From a checkpoint of a small transformer trained on Wikipedia.
Size: width 512, MLP 1344 SwiGLU, 98.9M parameters.
MLP neurons of a small language model. Each row is named by its layer, matrix (down: output weights) and neuron, and shows model dimensions 432-495. Each number is 200 + 40 x the weight over its row's rms, rounded and kept within 0 to 999. A neuron's up and down rows have the sign that makes its largest values positive.
After each neuron's rows, "fires before" lists the tokens most often just after its 100 highest values on Wikipedia text that the model never trained on.

L16.down700,199,219,236,211,214,172,229,206,248,141,238,279,229,286,226,205,264,229,224,280,136,239,200,183,145,253,265,235,246,127,238,178,210,126,252,231,167,253,238,212,198,154,154,255,167,221,191,221,217,180,174,214,196,201,190,219,173,154,170,151,217,176,221,218
fires before: "–", ":", " |"

L12.down394,264,190,203,131,142,160,244,223,175,159,196,235,222,237,227,196,136,185,255,237,190,174,288,232,188,208,265,223,157,263,232,190,225,180,207,199,281,166,241,237,242,239,132,187,211,229,155,123,219,172,137,293,183,271,187,222,220,213,142,213,172,200,139,208
fires before: " |", ".", "2", "0", "7", "3"

L12.down506,177,211,136,172,163,186,178,174,160,123,195,209,186,202,265,269,219,152,183,175,190,188,181,222,212,204,289,165,225,246,194,119,253,204,164,202,176,213,190,230,273,192,228,242,201,238,227,195,154,257,221,199,221,169,131,154,225,241,265,179,202,186,156,226
fires before: "1", "2", "3", "4", "5", "6"

L11.down679,221,228,193,174,233,163,201,263,200,244,232,230,221,199,279,213,266,159,212,263,202,192,187,224,235,214,244,198,147,193,150,169,218,147,209,187,143,207,219,202,202,223,243,216,228,249,165,163,158,190,164,164,151,225,113,141,248,179,159,242,228,196,116,263
fires before: "0", "2", "4", "6", "8", "3"

L7.down1075,172,153,193,238,97,186,251,237,150,129,146,233,194,213,206,149,263,142,184,178,226,222,264,233,215,210,135,226,219,265,201,126,263,222,197,234,195,136,112,144,166,278,240,166,187,226,186,188,250,205,227,203,166,166,237,143,228,166,137,233,249,248,242,222
fires before: "0", "2", "1", "4", "3"

L16.down801,210,221,206,166,197,232,240,177,177,189,195,148,231,275,204,151,174,183,134,203,218,216,227,173,233,214,279,300,233,253,314,262,136,226,168,270,214,88,141,192,282,177,226,237,247,251,272,253,172,211,169,198,202,175,203,198,257,154,207,220,116,175,224,193
fires before: "1", "2", "3", "4", "8"

L16.down272,190,155,148,171,221,169,176,213,186,226,188,181,179,214,153,247,205,265,210,182,254,215,155,135,183,166,214,229,278,228,115,253,161,181,136,202,203,256,147,224,177,240,176,238,197,176,221,142,149,132,255,269,164,176,202,167,219,226,217,186,175,217,221,144
fires before: ".", "0", "%", " |", ",", "5"

L7.down707,197,161,255,223,222,173,189,195,179,235,188,225,234,202,187,206,215,163,203,190,189,226,186,252,209,168,260,211,208,260,243,162,170,199,128,114,171,218,197,252,218,146,211,197,178,306,211,145,261,192,183,220,229,277,182,176,223,160,150,234,190,214,141,235
fires before: "0", "5", "4", "1", "9", "8"

L13.down1292,235,186,258,244,161,124,161,184,174,234,161,209,208,210,176,199,231,226,194,116,166,276,137,219,176,224,219,226,212,208,208,230,233,181,176,216,221,203,234,313,219,105,189,240,259,200,182,229,224,109,262,186,188,209,189,180,260,195,168,215,177,119,183,214
fires before: "0", "5", "1", "4", "2", "3"

L7.down25,258,128,277,151,194,156,178,289,96,230,229,238,171,217,216,241,167,166,223,192,197,227,183,207,187,226,159,150,194,212,229,172,190,222,95,274,241,200,190,150,224,205,222,188,180,166,203,237,208,236,198,200,193,148,233,217,206,193,231,181,263,211,163,281
fires before: " ", " the"

L16.down1054,165,204,213,182,167,194,173,125,182,150,226,234,147,167,214,261,175,216,245,242,245,154,157,228,259,223,208,158,251,137,206,198,237,180,239,224,184,216,199,204,194,228,210,162,182,243,184,225,144,162,90,185,150,136,151,215,194,212,196,140,173,232,154,226
fires before: ".", " |", "itions", " ", ".),", "l"

L13.down1198,216,208,192,188,208,170,186,315,213,192,245,226,163,118,234,192,177,221,212,222,232,231,134,246,203,270,185,166,228,176,218,179,180,239,197,129,250,187,268,195,184,219,174,229,196,162,109,166,196,176,186,167,192,185,212,199,215,176,162,201,159,171,172,208
fires before: " of", " from"

L11.down140,222,207,179,203,251,147,132,153,154,269,205,155,188,183,171,224,202,300,188,201,275,108,203,210,156,290,237,158,203,162,230,201,188,199,187,209,216,204,206,218,141,230,175,193,172,134,156,221,210,171,195,185,193,179,213,154,145,227,154,310,162,175,158,286
fires before: "1", ".S", "2", "5", " States", "3"

L16.down224,218,226,223,165,208,178,227,113,158,164,236,183,182,195,246,247,211,141,245,222,233,177,214,148,188,242,216,246,241,280,180,229,183,235,223,261,226,196,207,181,208,172,235,158,264,166,128,219,172,198,132,193,235,184,158,184,212,166,197,218,204,179,212,189
fires before: "5", "6", "7", "8", "1"

L12.down552,135,148,227,190,153,116,230,217,222,234,165,194,160,227,241,223,290,203,151,168,236,237,173,188,242,187,212,254,139,150,229,246,187,209,185,212,170,206,211,228,238,194,260,245,182,194,111,171,177,211,234,208,239,214,177,183,260,203,225,230,218,174,199,149
fires before: "1", "0", "8", "2", "9", "6"

L13.down1290,139,281,128,196,276,238,151,213,202,208,213,244,206,176,188,258,182,122,229,196,206,142,200,214,194,168,239,164,264,245,179,199,254,218,245,266,304,261,133,240,242,124,242,218,195,178,186,209,124,173,132,238,195,190,229,149,160,191,290,191,272,217,223,188
fires before: "0", "1", "le"

L13.down1199,165,241,186,200,166,204,199,249,172,204,259,168,210,277,236,118,216,187,177,211,213,235,180,128,238,177,221,156,235,189,231,228,183,211,221,258,265,168,225,185,142,183,220,161,270,195,202,179,186,195,164,210,174,217,237,195,215,147,163,158,214,241,178,206
fires before: " ", "-"

L7.down114,229,216,139,149,213,187,255,192,265,90,215,252,187,221,174,205,210,268,214,194,183,125,282,176,233,208,217,135,305,193,240,259,287,223,171,164,193,261,222,193,191,122,195,161,229,229,259,178,128,218,179,227,248,172,271,207,232,242,153,189,230,300,58,211
fires before: " |", " "

L16.down250,181,174,167,250,266,175,201,217,181,215,95,254,182,164,223,205,185,182,182,198,126,143,229,219,183,206,121,154,126,229,281,115,198,223,201,278,139,220,274,149,189,163,164,217,180,242,203,137,213,196,154,256,181,180,199,209,198,175,155,188,226,215,128,215
fires before: "0", " A", " H"

L12.down636,169,157,159,224,165,177,228,220,204,104,252,191,185,224,188,208,276,248,221,201,257,202,194,185,261,190,193,216,219,245,211,188,187,183,162,261,159,136,198,167,115,164,181,203,211,161,182,150,212,208,213,175,194,213,233,190,220,229,144,166,212,212,230,166
fires before: "1", " |", "0", "2"

L12.down33,144,185,213,161,171,237,185,239,242,232,254,194,161,158,172,157,219,210,196,208,211,253,201,228,233,166,160,180,215,139,151,212,240,146,199,226,177,205,201,187,156,221,184,242,102,198,159,281,190,236,205,240,159,248,162,143,264,205,166,235,281,147,210,272
fires before: "5", "0", "8", "3", "2", "9"

L12.down396,268,166,160,131,160,166,135,137,228,220,162,191,144,202,208,165,207,227,170,215,159,231,231,212,250,199,194,197,175,221,237,212,203,169,240,256,169,187,190,190,206,235,260,244,161,170,273,196,223,168,249,183,214,83,243,196,274,196,191,167,173,162,177,248
fires before: " the", " ", " to", " a", "-"

L11.down1253,251,167,204,212,242,155,218,207,146,182,210,231,247,169,183,114,211,180,209,214,290,218,199,171,197,191,183,128,166,222,230,151,238,246,230,192,241,143,184,108,204,172,238,217,230,242,137,173,160,200,199,236,195,300,170,191,166,229,156,179,210,205,221,147
fires before: " |", " (", "):", " ", " /", ":"

L7.down105,179,261,257,195,185,201,212,173,231,194,189,184,199,166,240,154,155,204,153,264,149,143,168,186,203,133,198,200,201,108,209,198,258,196,185,217,267,184,159,227,281,229,230,242,195,251,174,209,264,211,271,217,271,134,293,245,270,212,210,244,192,138,184,232
fires before: " ", "9", " the", "0", "):"

L13.down28,193,218,208,176,207,188,159,196,205,128,218,261,183,220,229,118,192,226,224,133,145,213,216,220,251,187,219,212,199,201,196,219,200,205,246,251,271,259,172,273,101,185,181,194,204,176,187,188,149,149,183,349,249,276,139,197,164,180,190,232,228,180,211,194
fires before: " ", " L", " W"

L11.down167,106,265,206,241,209,254,194,261,188,279,143,216,203,220,219,188,210,235,249,196,222,257,209,226,198,174,230,141,220,181,197,215,222,270,237,224,237,224,219,239,161,141,96,157,163,207,86,176,177,173,156,229,202,174,186,190,98,253,238,246,204,150,168,189
fires before: " ", "1", "3", "2"

L16.down1028,203,246,151,234,171,145,306,199,169,201,198,232,232,202,169,233,235,229,224,231,273,241,231,196,124,190,159,215,208,173,181,196,167,206,215,155,197,231,216,211,189,234,162,197,238,207,208,167,73,263,205,187,189,146,158,190,134,203,216,223,168,251,252,206
fires before: "1", "5", " of", "6", " was"

L16.down165,210,181,231,183,171,237,196,195,186,153,272,231,226,262,204,183,121,188,235,219,152,152,163,187,263,280,164,115,228,227,116,222,201,215,263,198,137,239,230,148,147,144,206,305,272,180,141,199,217,204,247,313,219,314,214,151,128,256,216,160,157,272,194,193
fires before: " "

L7.down75,211,174,209,244,256,225,236,149,124,185,117,197,188,225,239,176,273,247,236,219,200,129,242,187,236,222,216,251,235,168,234,220,230,210,157,204,161,223,257,196,118,134,171,214,218,186,222,219,238,217,144,253,233,259,219,135,274,216,252,134,233,175,117,147
fires before: ",", " |", " the"

L11.down1044,141,223,217,165,176,200,226,215,223,139,206,211,234,231,207,243,215,192,185,171,243,182,144,267,208,217,161,201,238,220,178,231,222,180,250,252,247,260,261,154,177,149,175,167,199,227,201,211,236,122,197,283,205,211,223,238,17,212,166,246,172,235,181,173
fires before: "-"

L12.down294,134,101,198,212,191,87,200,197,269,183,209,221,240,302,214,118,211,179,193,200,202,252,112,209,192,250,190,183,240,157,243,239,255,224,171,244,202,168,213,179,145,157,227,194,194,178,203,176,240,206,207,275,191,241,214,175,185,159,161,197,203,155,127,153
fires before: " ", ".", "1"

L16.down781,222,208,250,210,194,188,202,148,259,242,157,185,248,182,195,194,227,192,234,202,251,272,219,208,238,269,202,190,286,229,177,224,194,179,128,239,180,232,205,227,242,153,250,187,207,248,250,152,180,178,139,242,242,228,261,160,136,238,181,227,148,173,212,147
fires before: "2", " the", "0", " south", " east", " from"

L7.down680,240,141,198,216,206,191,260,228,171,216,228,191,190,168,193,190,163,225,148,166,179,182,150,234,255,205,171,149,163,234,202,202,184,218,266,243,166,257,264,116,230,223,161,299,217,154,137,213,145,226,330,226,256,172,213,160,282,221,197,226,195,145,114,231
fires before: " ", " —"

L13.down1245,133,198,205,241,243,193,123,178,214,163,176,206,253,224,170,180,171,276,215,186,213,180,169,151,216,213,229,204,219,167,227,140,253,243,144,202,248,197,217,183,289,215,260,212,163,232,200,187,221,200,211,143,180,223,199,188,247,211,226,249,156,194,158,244
fires before: "1", "0", "2", "6", "9"

L12.down796,197,142,222,177,203,153,165,211,268,213,202,111,239,244,304,119,178,186,252,239,131,224,169,228,249,199,254,149,190,164,213,250,186,234,195,202,241,201,213,167,135,204,218,226,184,197,241,152,248,196,186,210,187,212,203,224,189,157,221,228,159,191,173,221
fires before: " |", " |\n", " "

L13.down658,182,181,247,199,200,246,266,236,228,255,220,247,262,224,184,219,127,196,185,165,178,146,224,187,163,206,246,168,177,129,204,192,199,143,151,161,225,266,248,161,165,215,214,198,155,250,188,215,220,169,174,181,209,264,142,222,218,222,180,249,159,210,180,190
fires before: "0", "1", "6", "5", "7", "3"

L13.down1054,167,170,242,205,191,258,230,208,213,124,213,240,114,275,166,171,283,163,179,119,212,225,221,266,229,238,185,177,205,199,192,178,162,233,249,188,178,200,214,244,256,225,226,235,220,159,210,183,231,229,188,239,154,127,211,150,335,245,212,134,230,212,212,274
fires before: "0", "1", "2", " zone", "3"

L7.down1003,225,183,163,200,202,170,202,185,180,179,183,215,179,234,177,190,187,221,223,169,235,173,206,232,155,225,209,232,209,224,199,208,171,209,221,166,166,233,172,275,262,215,164,184,195,166,204,186,136,113,265,230,192,211,147,199,171,236,152,244,156,219,169,216
fires before: "0", "1", "2", ","

L11.down561,194,187,190,217,211,208,204,180,163,254,269,215,149,173,222,263,160,150,150,219,198,201,237,174,158,189,275,243,172,211,204,139,237,208,178,126,164,206,152,259,243,170,181,211,172,168,215,147,284,180,180,196,259,162,290,178,172,125,192,204,193,153,192,245
fires before: "1", "2", "0", "8", " to", "9"

L11.down422,216,204,120,244,214,187,262,205,164,160,195,234,243,169,264,203,166,229,198,199,188,266,176,190,183,227,189,230,219,227,251,168,229,162,213,170,193,216,140,182,147,182,218,241,197,234,101,176,225,154,221,171,229,183,237,209,231,207,128,210,254,169,177,219
fires before: " that", " to", " he", ",", " the", " \""

L13.down752,204,220,164,154,188,150,233,206,222,205,171,202,232,177,163,264,143,262,184,155,241,227,159,199,180,261,222,166,242,235,136,213,278,259,144,220,210,202,152,225,210,177,211,222,202,159,191,239,247,183,192,237,201,180,157,151,115,233,220,273,207,201,210,204
fires before: "1", "2", " "

L16.down152,204,201,226,212,219,135,200,260,148,182,131,183,125,182,193,173,119,179,178,218,183,137,191,151,188,201,214,199,189,199,216,233,180,222,144,232,187,265,198,201,178,176,194,207,255,157,201,192,249,146,196,189,203,157,195,237,268,186,165,203,188,205,118,179
fires before: "1", "0", "2", "3", "-", "4"

L16.down116,147,209,245,112,242,242,229,146,224,200,265,206,173,202,288,168,199,150,244,175,164,187,176,190,195,257,152,215,155,217,180,152,236,234,210,211,190,171,196,142,222,231,173,229,180,170,173,219,178,214,229,159,208,249,218,177,214,214,170,250,207,243,133,172
fires before: " to", " of"

L13.down768,230,221,240,168,173,155,202,218,244,173,188,119,210,188,279,177,150,180,260,147,245,212,178,165,192,251,171,218,148,212,239,202,220,136,212,187,227,225,221,185,203,199,201,176,314,136,212,155,117,156,156,295,193,195,216,249,137,205,212,176,156,216,173,214
fires before: "-"

L16.down1053,241,166,218,175,200,286,220,175,141,183,135,254,222,183,162,236,286,237,225,131,154,210,173,211,207,233,237,281,157,176,251,209,172,168,144,130,163,126,197,212,198,212,143,254,206,254,219,118,199,164,161,195,145,231,166,186,193,231,211,252,169,202,166,201
fires before: "6", "5", "3", "7", "2", "8"

L11.down1243,192,215,182,221,198,87,263,132,212,297,142,136,282,184,264,190,195,239,226,231,222,250,200,263,184,214,129,207,208,181,173,193,191,155,208,266,170,239,165,274,252,202,265,178,167,203,275,232,230,210,137,231,211,155,233,231,216,186,194,244,211,178,188,193
fires before: " the", " a"

L11.down429,216,214,214,139,241,290,128,246,228,179,175,187,220,238,208,172,184,167,232,257,169,244,158,178,238,169,266,197,179,218,218,231,178,157,185,232,215,178,255,153,191,164,234,226,140,132,251,257,231,247,187,146,180,127,166,183,229,137,225,221,205,201,113,251
fires before: " |", "0", "5", "8"

L7.down231,213,178,252,269,172,226,141,197,164,214,184,185,170,228,153,139,168,205,228,141,198,224,171,199,300,210,188,196,192,255,144,214,157,247,216,213,206,151,147,199,173,166,208,191,311,228,231,246,255,221,274,202,202,214,183,221,141,220,255,174,202,241,165,219
fires before: " ", "1", "4", "5", "3", " −"

L12.down912,181,241,197,189,268,237,209,246,205,207,226,146,196,199,210,147,165,228,268,199,205,151,135,188,169,221,172,201,157,203,185,128,186,227,210,115,238,128,176,217,205,187,178,130,285,179,150,179,183,263,184,118,209,237,196,192,278,271,206,216,196,179,212,207
fires before: " of", " to"

L11.down46,203,253,208,176,198,196,192,191,162,206,215,208,230,185,99,240,210,188,225,188,279,125,259,128,146,271,178,223,155,176,209,183,219,244,282,213,265,159,124,124,168,180,238,152,186,203,133,225,243,161,187,99,172,155,187,173,342,222,191,190,224,204,204,228
fires before: ",", ".", ".\n\n", " to", " and", " II"

L12.down36,160,214,169,198,182,156,217,270,241,203,180,226,230,159,179,284,197,132,250,204,207,210,175,213,170,244,155,153,197,155,196,170,199,231,152,270,200,169,230,177,212,185,137,206,255,254,236,241,128,233,231,175,180,143,259,229,222,185,208,226,284,174,131,149
fires before: " the", " ", " his", " a"

L13.down129,183,179,160,157,205,185,229,207,211,218,188,284,214,224,239,132,266,237,231,272,259,220,250,168,286,205,114,186,203,255,206,162,168,178,163,219,200,201,203,230,234,229,192,234,201,168,278,186,145,142,273,231,181,146,184,250,263,216,209,194,231,121,240,333
fires before: " the", " a", " this", " World", " his"

L16.down536,242,174,178,144,212,201,169,171,157,165,192,214,237,226,212,161,186,207,215,241,208,272,160,198,166,288,164,257,223,170,199,225,251,248,189,251,230,171,334,151,139,200,149,196,179,196,213,133,150,248,212,212,200,232,184,164,192,250,145,226,191,199,245,282
fires before: " by", " of", " in", " as"

L16.down1147,166,219,214,129,215,165,216,249,194,216,268,230,198,203,262,249,170,158,204,171,185,149,197,192,148,183,251,185,112,210,138,227,149,124,163,208,186,293,146,216,215,229,205,274,188,185,169,109,239,140,182,138,158,168,175,164,201,185,241,256,222,155,183,158
fires before: "9", "8", "1"

L13.down1218,254,206,254,232,191,220,230,232,192,229,222,205,166,168,159,228,214,202,213,199,256,278,236,296,245,286,124,307,232,215,203,212,163,216,168,186,257,207,207,284,202,167,134,249,200,134,184,229,110,111,145,249,182,132,146,204,19,194,165,178,158,221,208,237
fires before: "|", "==", "===", "-"

L13.down184,160,223,190,140,184,159,200,227,170,179,165,171,191,187,179,155,203,221,176,236,188,159,210,204,263,242,211,243,233,220,197,222,172,225,174,204,181,201,200,231,167,178,177,222,228,204,205,135,265,180,157,274,203,299,276,221,222,273,223,213,239,217,158,147
fires before: " to", " in", " the"

L7.down1113,243,221,239,213,247,209,236,206,97,167,226,177,243,233,197,198,150,200,165,190,230,209,200,260,224,183,191,206,237,282,167,158,193,185,207,215,205,177,206,184,211,208,202,190,192,127,252,260,164,248,173,232,178,223,177,254,226,255,198,179,179,183,117,250
fires before: "9", "8", "6", "5", "7", "3"

L7.down1303,165,232,168,188,199,184,177,233,218,232,193,199,194,224,167,275,155,201,148,227,206,130,188,264,236,150,204,220,237,175,200,159,221,178,175,267,226,227,173,195,219,203,224,184,248,148,158,206,199,218,251,170,186,224,221,237,227,228,250,157,196,138,218,189
fires before: "2", "1", "0", "9", "3", "8"

L12.down1008,148,257,206,251,232,197,218,234,211,140,181,240,194,155,217,207,231,197,171,172,204,178,190,188,174,184,205,195,153,228,165,196,241,243,221,148,234,194,208,264,247,181,252,191,159,171,170,179,246,122,171,207,229,201,144,184,132,161,268,184,207,210,246,199
fires before: " |", ".", "1", "0", "2", "8"

L16.down997,132,212,266,170,171,161,206,245,262,224,199,219,181,130,220,257,203,116,134,174,207,237,245,230,228,200,174,243,89,193,163,194,176,156,302,194,202,176,147,244,208,162,169,221,149,150,167,193,208,192,149,123,285,205,201,207,287,196,154,188,205,158,205,132
fires before: "8", "9", "4", "1", "7"

L16.down883,175,124,181,184,205,204,186,229,236,187,228,162,186,201,181,189,129,248,277,190,148,242,198,173,198,238,189,170,187,216,222,209,192,127,185,160,157,189,288,204,178,238,191,270,261,157,233,136,248,257,184,264,296,178,241,157,198,216,238,238,184,218,132,285
fires before: " |", "\n", " /"

L16.down153,236,111,137,218,230,192,216,233,294,156,219,222,155,251,188,226,158,137,191,247,206,249,255,244,181,242,127,229,168,258,201,221,220,202,179,230,244,108,128,258,247,219,195,148,179,247,257,303,198,276,195,214,212,163,185,243,186,214,173,193,185,165,192,190
fires before: "1", "8", "2"

L16.down285,161,211,226,145,204,199,143,227,192,196,186,226,162,179,232,236,191,134,314,184,171,160,215,199,171,202,151,196,245,222,226,244,208,225,285,200,145,217,141,159,193,194,179,240,162,164,147,210,145,185,197,242,222,237,247,170,156,181,205,242,198,209,249,145
fires before: "1", "0", "6", "2", "3"

L7.down535,190,273,202,139,255,192,159,166,185,243,227,198,146,231,170,281,201,143,218,242,206,161,238,159,159,193,162,158,169,193,194,208,204,277,222,202,237,241,200,210,235,223,254,180,221,200,163,293,186,171,149,280,219,206,171,175,222,182,161,142,169,217,219,207
fires before: "1", "0", "6", "8", "7"

L13.down929,221,194,195,182,181,187,168,122,233,177,128,200,221,202,202,185,215,214,257,163,165,211,215,241,192,206,243,235,224,184,141,180,222,188,205,207,188,215,196,195,192,258,153,215,179,215,240,198,147,184,153,184,195,271,223,224,266,185,234,169,224,163,162,91
fires before: ",", " he", " in"

L13.down893,186,156,291,177,183,133,218,231,146,172,184,153,271,180,150,184,201,181,170,239,167,197,168,205,197,191,162,161,244,158,202,156,271,262,173,282,189,139,286,140,178,153,252,199,222,179,129,218,186,190,207,170,216,219,208,151,90,218,142,259,153,196,196,253
fires before: " by", " in", " to", " for"

L13.down1301,166,166,168,193,213,230,198,193,193,194,191,199,184,318,177,144,215,255,185,191,183,205,165,160,236,272,200,216,178,121,216,206,296,246,270,157,248,175,187,159,207,190,268,177,181,226,233,203,195,180,200,154,237,155,175,198,182,208,220,151,217,211,176,127
fires before: "1", "2", "3", "0"

L13.down1098,226,259,195,93,213,197,164,230,263,218,203,194,199,177,147,260,156,210,194,195,192,230,201,188,198,171,237,275,248,259,162,148,219,257,202,217,222,203,196,214,248,278,236,280,169,190,186,175,148,198,201,171,133,188,239,203,228,295,221,273,139,179,253,250
fires before: ",", " ", " the", " he"

L16.down829,202,235,290,184,200,116,146,216,150,240,224,218,221,208,231,252,260,155,198,210,158,209,217,206,162,120,197,161,217,238,165,267,134,251,226,223,172,201,207,221,210,220,261,204,196,198,205,236,152,142,218,232,187,196,196,230,332,106,201,186,175,194,266,129
fires before: "0", "1", "5", "6", "4", "2"

L16.down1092,192,280,177,242,125,103,245,273,203,216,162,242,136,255,233,224,161,184,185,213,250,193,266,185,223,206,179,132,178,245,205,244,208,273,191,195,237,194,128,257,219,233,163,189,152,180,137,185,271,176,185,204,171,169,245,279,224,235,185,221,167,227,223,256
fires before: "2", "4", "3", "5", "6"

L7.down1136,125,157,219,220,202,256,154,211,170,235,214,267,244,179,150,174,186,159,180,222,199,240,258,287,292,229,197,201,276,209,173,176,237,177,189,227,182,191,127,167,227,204,187,193,193,156,157,185,170,184,143,227,146,210,237,163,190,221,307,181,215,143,227,167
fires before: " |", "0", " ", "2", " —"

L11.down1132,215,229,194,106,206,212,186,217,291,148,212,195,254,250,185,208,266,187,172,196,137,205,162,137,180,204,215,177,149,220,241,153,242,190,215,279,173,293,222,178,138,219,146,264,212,220,192,164,143,211,256,174,173,223,222,129,199,154,212,225,199,177,239,155
fires before: " |", ":", " /", ";"

L13.down1281,189,151,214,136,187,191,202,278,221,208,232,217,235,226,205,133,289,207,205,203,241,320,109,228,228,149,221,211,182,214,196,158,240,103,103,181,202,149,173,273,214,262,194,189,157,257,226,186,237,192,182,221,122,258,207,150,199,147,167,249,202,205,178,185
fires before: " |", ".", "0", "6", "5", "2"

L13.down692,299,233,166,205,247,195,232,178,196,147,170,176,185,215,133,171,217,208,237,153,129,224,201,195,166,204,216,120,235,199,177,161,239,185,230,202,179,171,258,235,155,226,208,243,248,199,235,107,181,177,212,175,222,261,187,195,155,228,184,226,148,207,243,209
fires before: " |", ":", "6", ".", " |\n", ")"

L7.down677,154,239,164,101,172,123,227,180,217,225,219,248,167,243,220,206,134,250,207,183,204,233,266,194,118,253,222,221,167,139,222,160,245,141,211,113,163,265,206,181,229,235,280,201,199,184,161,222,200,158,146,189,200,225,222,160,221,187,160,185,190,193,158,169
fires before: " ", "0", " (", "3", "1"

L12.down363,220,209,205,188,209,222,189,191,205,242,163,262,203,190,201,150,138,297,219,221,270,152,194,131,207,197,174,170,188,225,166,176,234,164,118,159,192,254,210,206,187,289,235,168,184,251,217,217,229,179,178,111,229,211,181,242,232,232,176,181,239,148,184,199
fires before: " the", " it", " this", " he"

L16.down790,298,157,192,226,157,229,251,178,148,206,194,253,279,255,224,243,205,173,157,187,274,209,144,209,154,252,242,214,174,277,228,144,136,188,123,246,181,225,140,183,199,175,165,237,275,208,198,161,179,202,158,187,205,172,151,177,204,247,226,222,128,189,198,280
fires before: "9", "7", "6", "8", "4", "5"

L16.down414,223,198,183,213,210,207,219,247,92,171,241,219,214,205,246,179,166,220,209,182,255,209,243,199,220,290,251,286,173,199,190,200,221,218,227,212,138,242,151,215,225,219,152,222,226,204,162,243,290,134,190,233,232,223,192,162,227,185,226,194,171,197,157,191
fires before: " of", " to", "."

L7.down1030,160,137,228,180,175,197,231,277,231,272,226,252,168,269,197,200,182,226,214,253,207,215,243,235,226,155,185,228,162,204,215,236,200,168,167,146,207,172,209,193,240,216,247,183,141,174,180,227,193,276,208,241,173,204,115,251,247,211,293,189,250,165,190,235
fires before: "2", "5", "1", "4", "9", ")"

L11.down976,136,187,224,214,201,140,208,192,139,158,167,208,230,160,171,302,246,95,150,180,177,294,114,216,197,246,221,223,216,154,218,140,264,211,183,225,261,229,154,213,144,177,212,282,202,246,173,238,178,178,118,221,140,99,120,191,128,194,221,258,165,248,167,204
fires before: "|", "-", "The", "1", "==="